python train.py --head_dim=64 --norm_eps=1e-06 --parallel_block=true --init_std_up=0.0274 --warmup_steps=0 --schedule="cos" --train_tokens=421700000
MLP neurons of a small language model. Each row is named by its layer, matrix (up: input weights; down: output weights) and neuron, and shows model dimensions 0-127. Each number is 128 + 32 x the weight over its row's rms, rounded and kept within 0 to 255. Numbers have three digits each.
A block is one neuron, or neurons of one layer that tend to fire together. Before each block is what it responds to, as a language model described it from the Wikipedia text at the highest values.

Responds to: Word-final subword completions
L5.up765:125081119128129150105131115109119085182133119148164149131113143109168192146102175216117068118120106117098090100075094143187132095108102172122126141123159107136103141098111104140107136119139094166111126182129123145180056191113093161099125087184126129099113079178176091164101082078190169110154063145097147100133133100086102119106125175106131088088141148141145119165109134126158155194120
L5.down765:176133068106094110127149070109209169096184187090145133140095084144116108104137167101193170111178121123163132114150152149137145105144137122125086127141188144102172132168100124161152122101109105160076125087150062118143180174122119111120185132140133104105165062131178138136142153117109147168088086124184165089164117130121102120176100083118153152115114093158131134109133160124102075149177

Responds to: Table header column separators
L3.up54:137124115150121179134131079084158131118077100137162118149135164147080178136145081097136195100145079125160134115174157164126168159122111132133169083119115159108159113075166088095111139197077156121102154133105118114118095114131186170124140149102193176189166113134107070141077164162086112146145105093180076144102148186096085133128130180119082097121152083129090128147073154146131125149133
L3.down54:100171141146126118137082171112132174148110128130108125159136135131121119106143157160112186096136128109147175128098164112176086133182106101132102132050130096143142153124118187097111143064149111155176126134137112109186131089140099084138127173132133127099125069137110163077136176133166128166172152115099186152164149136103193120124087091118135189163134118148116093123172125162108125146153
L3.up403:148118132138131158119065123099140150146077139110161112175133187123087162120137141143173105076105107125146167117177173149136141102100118181082181131130124151104170159124128140124120156136091115140106123121123115146156134106156118103128132142147178144168085126198158172173051141137123084201112145097115089160143116165109118135095120087097110149096070160133091038160149167136127185129086
L3.down403:081120159161150168176130160160060186139147165135106118095058095144062112117146087135113115117116176187207115093167147121101185111083116129144154066124138114133180095150159129109177142118114156140191161103095188108118108164137123161156058101112108080075156147090138148104176121164135122074139152107151193059101161137135103160080151122091190138139146146134150116131148049108123128128081
L3.up622:156165127161125144106108157103131125089138117094110181178166076133124098083148094099186135115109094102101098150204118151118072156176121125096120181142166119147129151127130151151132180114121146123100113030139110174103119107109168127175135114131133089178170141127147132134178139132132170150197143100131126193217109123094098165140106120093150161170148162099141176122079093165117112164105
L3.down622:125111231082104123138119126111127138077073125053115107165136114133142199147126116156142166089154090096112171120158069157151158188145106164074155138086158167166110175149112170141092108122167137100093126109135077112125103133103128148127095167145167123087176125124151147137155120145097118071139102156079166113109146182110119154168095144075128156110111114133137100122130157098093076144098
L3.up700:151105120063156165101161117172121132105124165098094161159092103113161061187118140152126106144092076054133080153138147135153099139147142161122173084125147131142122177133148146161184174128093173151136144080139141137124124179107106126136145052164110110156133149112151106134156051147094178168148164073125103105204175106180125131118118131110094154155113169073052126144111169149132112156129
L3.down700:148112114097110148133114163120158139075140189139150100101115126121147060123134099089081073151125142107113100119094138125173130142205178159068113083063135062070137129143119190139144116148097135123163123120176104104125157119164145072141107169092157108093146056107100173114077088120132126144149089114166145132121097160137191194106132109107192139115152161077137125123189094162139048130143

Responds to: Mid-word continuation pieces
L5.up847:151174144105219198095150137112113147138136131193085116110099070198164145159118211143096094141170122134130100136217163111119078131074075148147155163092125115158135183172144085210123134182111123153166124136094101178144106145116174178198113098142128166197117123201186109132156111105137115142146138131088121130095125105153109107149098108125121083137087147161179186140172103104071097101110
L5.down847:193105102140131080069117165141116174111126080130127087129154155085116094131052136088131088139160115078092168122055124136121148099102132166091050137157116107074090104092165095107125129080092106105100148162158086116057151101153122081155091149149191109103114151132056139111122123175151135181132069169159091157208119139101171099112145160120148124095132105133117146112106118153074134061160

Responds to: Word-piece after "st"
L3.up290:173124152059158108107169053098093205107131134110125109167114125140173133153084121171155106145172096116078094155107092107139132119184151163167132151193152196177104141121115165107148168125108114078170120119128176150140119173099162105097129109095086146123085144160179140123096108124154169161166097110136122129105055089090126114111103114086117085189082097129148120192139156150168166077134
L3.down290:124165095046148091163104138136148104141104120181088137146116117206125218126142134102108131169139117091092139126106119116137174145142140109116106122123156052134097094177069085182106098136145116154106136102051092128140119091162088135111154115126121157132097144127135080114155087117157120078122111146129150061073200137170123179189119155179159184180111100119159133139119103167122122093163
L3.up373:136124103150135170116117128081150091101140185092139162120141165120149156153122135164097131096138158125139089117162126105105092130162092164160118147067138122088150138064158127102104063078110067108116141086144097132135150163138138127133095155138173165096125128185136074149059186171154193145175128143114143108185092093111178092109069144122181138088154089168143107162160072084080111124136
L3.down373:150143134109192140148122183127140123137195118179092116102095153095141098094084150175060125210115165178137122128151149114101139121120170092080093083101148106170142089145158130078129166075124142161115100113096161218130186104178086102179143114084177117135088078117123163109151122130137122118150162149142123129116177145187129106138185106141220144067123112131168159160149145116143133104094
L3.up779:142097097099187160070106126143098129073129174091160140195117113112129097165134096167116100121198192096139178123142154163122161151136151107119093122124160113163136125128124158064165176112123121102099152126140123103189103176106140126134184147102161105118110110139122100150099135118112153059108125101129185149139081122107152166100103110173155108102175110132112137165125131148116111094124
L3.down779:089141122054102128128107089064121156127109127091180151075123162147118166157147153117107150098049109095189115177133160117130122073067135117194159076116086124123144102147056134220134108139133119185202141137101136121148130153150087131097143113150085156109110154122115096074159104182146131121145116118168111116193190097162080077151158146125116154077148121104165135082120110141096166175124
L3.up1003:121154125177132121091082089123162127114171149122098119208143111144123181149134068218132128121125134175114153097091085155150171115162098104176116154165115121170104128128107139075113098079108127126131137100137152054197119112135125127147179163102142163110130125109092114119169203171109165133109114102141161156115149121083159140121131152126173154132180077133201059100166127120127120138039
L3.down1003:145148131101062114127108137152062131124168159105123221095095159143145096100084161140151170168165138108095207113173159119100162132061186097129144056128133084121125130128135135194134123109138105087152069094122142153097172142155062147171153094128136120139075134147116105157121088160161118099093117164214150143124164147182096106120099120169181112101109194156140149166104131128162176147097

Responds to: Word-internal middle fragments
L4.up190:073113143097179144130166117156105120165147146106040144081140127113087125171115196131101132183093146109116126103189241111062090095122109124199106091130090112099210114087137160164098165111171143138127089129134137095220141102118085092148142148109103132133109103122184162144187128063162139153152182156135171160099140146157184087149141131144145111179124115116091168146150102148147097130109
L4.down190:121170129147129132145137105143164192190132123078106113115160145126105116091142167123157143142052167150164114158084152125144136151138127172114077189110160085137102150172185150111118135152127088121095136093121124086130135155143191131167063172129120150135158142139132132135088078139149147126132134106206120146111120125092097105080130041082153196174144090102135166142192113116125087086170
L4.up365:168117079138114165168125171117085085060178142124104131115172134211115065173096099090163150142140137146133159148128143126146086132101112102100097113106089109137059137103143166139124160103164116088104095164123119145187115120103120074150095105141113122167062112145113173134095158078046126150135157177151161117123171106078129076108112150182100086174106136118094047151153087191114184120138
L4.down365:141133122199116106140153076173132161064076118184100077100116131155197179112149147120098111143094151112108136091158123145175126140155051163127124152150110170160105136171192141122125141124166154123150105142198163119112098125162098204135126143088158070100170124110188103148180145132136101094152113071121130189118127092090132092125109093165084144114097202077182121105175132138121124105098
L4.up541:166086156107173095127112152099109080166112147142063182133059145074158148140108074159091136181119138120115104096173149106123114141147069124134140170131141123168124128126164136112134095124158129135145156046065141156090144169154138123159135157145207111090127139181072172155140100157098109188125135108092084132133168163091183089115090154185031085074165131156115105114104162150151105092116
L4.down541:163132165142128154172099155135145212104166194103139173160095125059103129138094102143146078139133108095135158176115102119142123139099136144161058117157157117118115157156155065176133139120145148075142147102098137130128134097081153134178112111111150111122204087091188084175158162127125136154143126110103172126092118087164109113156100140126102189194109112104088176117114059071145123089150
L4.up867:176203099111094153100138080093123061119135144095090127123067122174094091072167150128099147157185108150115132127127199085128125118127109100091150128161108110112180125068108158075143146118134142164118158076154090148133163110145147098108177098100170136091106129145094195125147121158079133152166109151143146132112160139069124131137106112167126139140118195133146158123139166155131108119168
L4.down867:147140123185148111097089147109118153132191132131097143105097111068117158145141144130168066137115148088154103117076128154112172175148074142073144130147059110131144109141164087074085097127077117207140146146117175079095097136135132155149137128128162165151135129116120147112103158152164137098134177190140133157090146114139159136137112108131074102167135099132105117127145096170132137129102

Responds to: Mid-word continuation pieces
L3.up411:144168116119089157165157122125178085166151116079175137092094131167076161098120130138123160153117116106133184133134148121163138152163124114100152075157124103138147143102145069131131135076144194113080177139082106153107187084138125136155175096127076115158110093105159100082119079110117132167100146098100124137099112203166096051062141139101150107128136136139152156105150098130154218196097
L3.down411:140080041115135146141142149115056104122115178165145169119128138046128149153186117120150054193155100106177146150151134071136103078111163183136122087120164082097095097151135077153163109112118153183172088118120129086154144132121139182151160143117170188136125160108155115104161096099087100099135153105137159110129129087069165138130121153163103158074145145135134179136133043072130097123110
L3.up532:075066101179131164099156099172090099106125190079106109144172132066113158071082171120082139130076112161099199096101129119169142177160128131151094138133153176173152090071106207036166096098145127081175102121076121193149141126127178128117121094084096121151109125106140155069099111129127136145120087142127183178143179144113086091144166138152141058077137107122121161169149115129207147105098
L3.down532:142157129118127068086157110172114090102162183137177123123125174103144161066142126154092127080115166084118085122153117094097153112120147180123155168169150167091150139206078149113096109104149121157111149146183115108153114101111113126084158133170133096146074086196149121138072150162105057157094075135151097115084090123150107165135135134117142188181139194086104072127060125082151100140111
L3.up591:126165143150091181055089110147171141114161094136021134165158155097134084133103191101092116078132109173111132128135046126136127119101126102156143141123105119128178160094145192154134094174137176077150148075103089164135105102107141123108137150105142108148106089100195211113079154155092139133173149105141170166146148130155132154131099166131119153180147123156077148132084127087160066138155
L3.down591:133156164159119143170119168131106097127125125123137116111086096166133200127136113115154131133134137079106194144189137105125086083120176121102121109152178115185143097172173138116078153063143161139118100152085174102119136080103117133114123074091109162116123134118134142168214171174092101193144127174174100144129182185097086147103121137115103086061080076107142115123149114098155103165115
L3.up927:090124126141102118195149139141130096136120073147141165177096164124168133168120114132060120193112088141125149103146076207154181219161116082152162049145165132118154104103106143146143146182132119081081105075108143148169118124134165106093176111161176175128158109142131121119126087135082140187148082122144107149151059115041076096143138155110109111195153145163146119151129104130098118125116
L3.down927:205157167136093096079179098133093074146101165073111160091056143138143160116240120151125073137121098110120126093153092138163119140117108177092049158202127086114128072127121110086145159100077095145169177166142109066172109123114096122154118092157103104130089122148106162188142153158136109087110137128118176149136122164121115135132114134130086159155150117131135150205066148100157098131133

Responds to: Word piece after w
L3.up27:139115163097132095134120094150159124155153155131135084165126090082157128130095132107175135166191122114171037163109136137094135158154199154127168120123116126152135192113127143157136105154088144120115154110105148084123142116124132130136137080136098122143084197085136123099141111170163161096144125041186109128121098106074084124076111118105089180136084126189160198136185146130191123111133
L3.down27:076146080107157148177114148137042093150092137099164120184061113147071092176132168119072131169068127141106083143140070131158162062120093146163111103174154134123144114115166153149124125125155065139132128151133117090087101167110167117105120132139133177067171159137082181143179124183085106152185086130121085135142064089125118099161148132134074098201120159077106083138110132080120155196131
L3.up327:178064179162168148125077092097127060084107138070159126174111140101150122165142103160139127151136148097107120109180141161170117161126107097105113114120152095118138131085166121195121142143108137120113089116134089105110137139129134136113121155130097121139136128162111097133126066178140077112132061116163111155134143153054094139170116138093083140187110088198103185128152116165094142073186
L3.down327:133113149130112082178195110146093143099057149130165124106152135210115125088080108090129138091130118141160154161203101073131122098048146079125163122159203123028139116130083093114151103133156138136089138147118157115102081137109101138196157093108111118122131155136135124159115133140141174156123130161125100136100100159142146120111116091176143071114232122130112141081138164141167147177099
L3.up692:108116165129149084100163193083150116117086144110148145178101141132149070150133134184162123122112164137148137113113104161141132102094108071176163170074074116106151126126133134130154055168134077194071080103139207132099170083142127125145132105126076099090124193137131129179100125151118111108175102088106076060123131116136118142104118099121122151190148180137137154100106116139142118139147
L3.down692:116152145158108125162121076154134162107111142088097112125050226159137183112129109117148165141197113127099152117189142099083118082083109147118088102172134171146089108128129141148156083071092094153170106195159187078092136085084138110123083136150143173146110102062142090091178099134190171150107097096105048102172158161130152107159135156178144165078181118110092141121138153133152117184092
L3.up710:152118125058093141061109094150086114088148110101101145167122153103114075133207114130135143145128163140151144121080161158132164121141186094119114151035146120134160071102180087110162142068104186099088120111145070150116109110186110177136132119133136110127112108152120106136080140108160109111093113156135114148135086102151059178200166193119111119147102103115117162064112090138170124106135
L3.down710:219150128119099112156083180109156133112138117134110166119094109107133125183058091121093113138146093158137103069155141123168150170033105135153174122174179175115110169121090119109144139074115103102202122112131068149163122106130105096174156067161181149097125102185073158121159154127117172086122129044138127136125188103153098164133120107150208121062148129176116128077103154098152112119145

Responds to: Mid-word subword pieces
L4.up90:109110195163176110154150124092129161062089153130084166095116154122080179197152101190120133149129191166155142119151140116159121086053181190148031154154099126093110117103165183059110157106142139109136140156108120163150111125122090123104112099139140124109113142138136204053135151126131193149119076169100162134136143081109142143129071114138148142117161117111147141128085136137088102162136
L4.down90:147145147133094142145154154099046084172148142106129040080174150136161141165181107128134097169072139144193111189097149070080160140149100120104137096170183179195128102098108175122069133124158088106078120172144173186183110192120165165190177111095133177108128123076116171095155117115176060085091142159125142158106151142115112145130129079063148175144136130143156096121136053098116145044108
L4.up847:131143124118112155125152149066082059110095170146163105080107107129141113126106190161090140142122170094086152125106205114152118131103202122167106149122147112116173178127069119135107135167145098131195111117087092131142086069080116113088133176149095123089088097161108116105144097195159154126130096155168172160113079165125145155176136104124127139139180165133137103182122106157144158122067
L4.down847:084127149112110084164124146178154088113156212147128146149093123057136139157147104066095124060092125118089140159128120185166137105139116153099156050082208137130103103156173139072116156143146105197075145167075136112122157171142110103155138130154187138146119122104084133158135133049152151132068160122095122082172102128150157169156117149093152110129159126152117123096082149096085171138144
L4.up921:097084122090213138054070125104123101082104170117079115093089146144082087139102132135143108137163173082103179081160153107150198088142154079125148079087199098134151163064120143093112142157094138117139112121111097131144103133082143182157137211134090153150129145164145182056097172145168144107127085140132084155111108152098094145198093121177142131106156177144109060092113088090109151135112
L4.down921:149122107130137147124140122129103076193123111119150185123140106126105125108117128137113127093092103134174084125108108144112168109061125137126161130080084174120135126102162151132091163162129072134080142149144073147094127075149208148129150110142140132154095110142080115120140129029124063108163152117084144142144115162139147152058186144099125175156123131068151162128140115163062143176145
L4.up949:101126131168180159150136107118066131107139209125106125083093145114166113140088062146199160161173112157134117124166110129121110116119125134152117177104116115086104147157127156093131144091132115144151101137087153168100157143127133088114162139157147179129090132154110163158105145106072150158126122174137162118176160118092134032164052126118143159084132080157189201149100050112077131117103
L4.down949:143086138143132122138141088148103148136132128106162120100072176114113133136131130150121074173111145227173132103132132135194140134145116116143115090110148137117084079151185167177142152170145075133131156113049152135135138133105119118192147130174199156090109095132127132091088144176130061147099103136101117103086119091159129141175112140130111087101183133112118100158125083088133139082133

Responds to: Table header column separators
L5.up176:122110121169135130127102099087097095098057148111136127140147115119128147108129130105104146078151125136127125134119098127135083135151122161183180116100118156120100099098131094149131236086129162097092147137050124168119111186146160174110150120128163153169135148133128110083116164114140142112153198133122130242135128162094142132108055072154153166118121118109089106164109136094093150159122
L5.down176:066103156096123111079099129153130126131119181211149109121083119147093112178128129159124168101137175114056146158116113121135150107143099144080126168127140090143121113135094166176163122088123128180103155119141112118094121095106151121103121184103136119088161099111109111161155109174123096095141141143105111090130102161040152093172109127114169160191090141175104047117136119074069144128137

Responds to: Mid-word fragments, esp. "ar"
L5.up34:127101115116133148147136084094119157089155111062120122091135151127109082177197099146156077155118064102184121125049142129120112100133094138106164095134165158157124171086182210085140111130107109153090088101129142183162126163176150155101153122141155130131155146135138116090091122085078131097097160092114153116152155162145123110163132088129136147139116135154146188126175156203119170088108
L5.down34:209129151054153080101134190149118068194074159175162095123122099139143158149107085060188121105095164139110092108103107157127093153137144154092135137122083131185150145128138140160120092070134133058139077135151122123145124167034131116141145176122131110119161120120113060159126127166143070113195138105094088134125132129137160112116086158155112124109151084103182135118057148025146117096174

Responds to: Mid-word subword fragments
L4.up0:124141120079060129151141138193098164137149146108159150104144116109155143154178118129127137117163092122109184106098171144102102192199098115129113105089170145116131146175132138088123069121135162114145113090139102172129130115115154140118162122155139160134136134162128156176126180090231130148061078104080120144125111134129109086111208129137169065114094115083126112147087100088066120104128
L4.down0:155105136085140169133121103056139127158107137178111134144114133121137126181132154125070174089121136115110083089124157165166169084147135231125112131173137107048184121163099122122145155100160101096130146135078161099150112074120065148089134141114145093168153120126195109115109097108142156118168103094164103090149152143133128161074061087122146170120122183145135108128217130119096174123116
L4.up195:134133124112129142102148107154045129112123154146112126181144130152092163140104218150135114115140090149158121169198131150134197172114093149119112107085125134115177114095094112120141126129157121106097103115098121110080140096139118126159156211139091157136122162127115141146125182071148136105076178168091083065107159064082066130136089144166116194107071127131171191139135090141123131151115
L4.down195:141097187154092161121164139056172109118110136149176121119092119114152154109113094099126079138100174202113172125132064130121138171074126088141112151145116075158136105124187091174116149159147132167170034123120100146066101150118143204166166132124148157161116066088100110118090119152122131205134175095137092114139119147118117137140134121084148129185189116114136133162123106075130157102201
L4.up877:088150144123118108149143134086169112157093135092107141114114165144121143171149189126120115158154096173126136128158180167200154151203113136064164129104141120203194121139079100156116118112140173095130067135097160146201118090186082109077146086091115139186107119104191133052092165183114148170132202148092064091124145134086162099140141170092164115206134134072114107132144109105122118152135
L4.down877:123135150109126201131116141173145111168142111111080135075178144147137111116127145149151102142193133106078103104138111141190117145080123090078124148103101181096080146197106095099165139085114097145142132116049166112090140102093069161087120123087087151130118147183100118198164071115111165141081096135129174124113218103139096065166131102189138163124105165105121151168127144157167150083100
L4.up890:087111119083147155164134133173136123119101113113125081152107124115165118121084161140169083115148148108105142141139152178092132127198137158129124114119154166159124140152097117161084141121133147196156074147191082078095139109089123104121155171139093120127076112051126119099115184094148132107118089112117136120135143168123093152047107143131171180140092132093161148105173139083139192086046
L4.down890:139103127175101075083138127072116120082113147167122153146126137079075129144140090135080135148105146137050077143127065188088161149113117120118144129176152025130192087128145141113161179129112161162152152120105149116172079098084175057117130110150124156143173108092173151160080084111097165165132102101114134166111113112203149118134155182145104080093151142210081149160169113120080086131124

Responds to: Piece after initial T
L3.up153:103141131168147083166034186157119143096152118101156120190164114145065123136113118127115154143135139046081129108146217066140118089095117122136170179123071171148140139149132154134105088133157086220130112129122127161135161106141133071119151116111085189169132144091095127103136133145109146188121107089116125131136136111112125099140120132162094146163141127176166096149098127160174124132089
L3.down153:103152116144132160114148135123168083085116126087079168130128103099165143167130112100145037088140141161128142126140048200116148156095158101150192158118062117144133128139083165097123179097180133131134142129110184171125152088086115175127132110142117087153078078129128124121126177172116125171100142185160123120109090087158132139056041194134130127069083134158144130120186124140123159147123
L3.up503:125138173188108141116113202126129111140105140085115075093127187154135120164094179101094133083126168145165115126153179104107109151124135132131126162091105145102154143110108115142118144130093161142092143160142141152120128130180146140107124103133152153123163094112109199137131156123090136128136106145112068152123147108119080107201103203122139127161037171111123152165095159149108159093105
L3.down503:133143128067148134067087125130134141170087119142152090125136124085124124113166126128125141173170079151198164144127140128139107129127105071108099133089141103089099133127150138185142140140130132167103177153127131103113107089120159147158117161117082097153129127150121137143112088145137174139127109146083051091133159130089119112142090172165127110122073199087141166154116142173123155205109
L3.up708:109064131133167153095130132110148198145121140083119170131108145166163148160123113127104109097119130085144123166099124146145150116186156146141154137157178135119142139108086135081177080155112107088151158101107067141154104154167153145172141109118124202117157161148118117133163126151117067146127191119163079106160173125140117143144070158179108099122148123136141095136100089127043116162141
L3.down708:176125100127105173157130116130140137131104126099132056120119192162095150148176108095142151201107126051156137102139158111096164123159099091094142136132112138105098103145087148115127185153063098124095153131137157121116109144147159222155122120104150119135115108095114134099113176140101129139093031134100164144102085149097133186119171110065129129145130144114124139113142149171113086144174
L3.up774:132088163122119166130196184083065131164118100046092109156119132142182129110083097135121166163116108122082132176133200110155081115171143100142105151095168090107112108107141075142125159159159197149108124155137097191113160191097131180154134100118113133149163160161151107124145113132093101103130216134151041125157198145110156143155124149133091144158105084127128152172169155141109149136129
L3.down774:135162141137177120127119090097087142130139119134115172101102144141116094151117132098101152193105101139133165127121119122161187105126088159198138133058092103135134141094164150111168066112113114169145102109119170082129127086124124126120153084198169160115182115066142150164156129151144136103147129137163134164099112114162122149083168149147081132191168187147170144061121145091150172095142

Responds to: Word-completing final pieces
L5.up961:141164103159098219153152146129093138124129178117078174189129158186162096115084128097127157115153116143149167189136106144055068090144133071148172087109131158114104083105102101100111137129154154183148158144114182121136121107155135122179129075142105118093066148107152120136170106109134195133111120115194146162134125084118115148142129109159096131070190095139120179114153194141146176131135
L5.down961:112104111144208076109154166129180098087101107066173186128157081157128166094139117125107177202109089132154174114148149118162158116116133179092156121127104117150090114112104156093115191160179093138065111138082115177119187132163121115148107124145101124138104110119143082118162103153139133146107110110063152150080102100188090110157183140155144074109117137142128128108141135107119101123166

Responds to: Mid-word fragments
L4.up154:119130147120150112120118068090127153107149138113124156115085137122097098156107105154118143144174089085108124097120168047124072117135148128132119140107133111131151121124069094105196158171074137123132084100133187117151160121144140157066138110133144153114175160179124224078153144171162127162113192111129067141136103108102148169136076070127137103168142137114134159113077110149144142052180
L4.down154:139161155074127110126130121077151133161133146076074135155138147088119163155150078116128146073133186154150135090132093118174068138125125175118179148180150149090156104107148157094105098113148103125164087099196108183141130164129143115130076152117122148130151159032043139180074123147086089124109163094132196146124162161080154088125113117111110105120062094120125126100119112101138140051134
L4.up211:155133102129102125084150150074130160138123083093109111155099084145181081144114130103115095090153180068157127156131077123103128159147120118110209065128188095138140131090103091080170086146139163113147134122146122185104068120085158168145102153155129068100114172083128143075056082181189168184117098116124149157079157161112153122100119068142126153151167126163095168111123034090131179105102
L4.down211:096171109179162064173094144111153145052196210137088142070093200157144183103117134137137147119133114174115118123148109137182134197118078145169059162165148196102137054172152089135132129108183140137117152120142111090159111129131103195114196085089124072077173095175145112100080146088153102146127156088141121110158112095107130102154110191119123114156134121119091112146158138131160107128143
L4.up678:144152117164115226148199106131125149091168122105154121079060104073110123127154118149133139177147093138065112081103184142157136071131158145135111090075091132166089139102147096085105139158136201149122152160173158103161125145120143195148151074143121172149090109202142142114136171130054132138099107116135144105116137118183152175120143142145117110165137198117117165143076126161073154111145
L4.down678:136116116083110110144095146165158156105121158117106137136105188039077110101107119089141154112093150132094151179131090150136110146151115118089133106160092123163140124169118184161151109170134135119161108187164129133144134132098122150134125112153137142109124142072081159137139163112181093118086177094136154168222150069136176089085114139094121099087095062145109052100102155140105164192115
L4.up982:164132145156055193118141180110136055081151126119156114121116158117081112128176124121127192183163098086125106116057131088101110143135167114138164161139089075083117096124090132132151120129138162077146111160179127158178135100119141211133126172092166145139140089135142126128069131134153216104144085060181134111086177093166116109082108103145153147149124109177059147070148090114175154077174
L4.down982:127094137095144122129114073157103111083114122134078129072103180122088157098138143096124169147119125105104138137204152103147133125142129126150130139116153175178114114124163195144110153100189128207185144103092124133111114085097086092127210045123145161072135131135098126122195115146090116101111126188115168112102162064113127149165130171102171136164080099134115162119080180099134081155092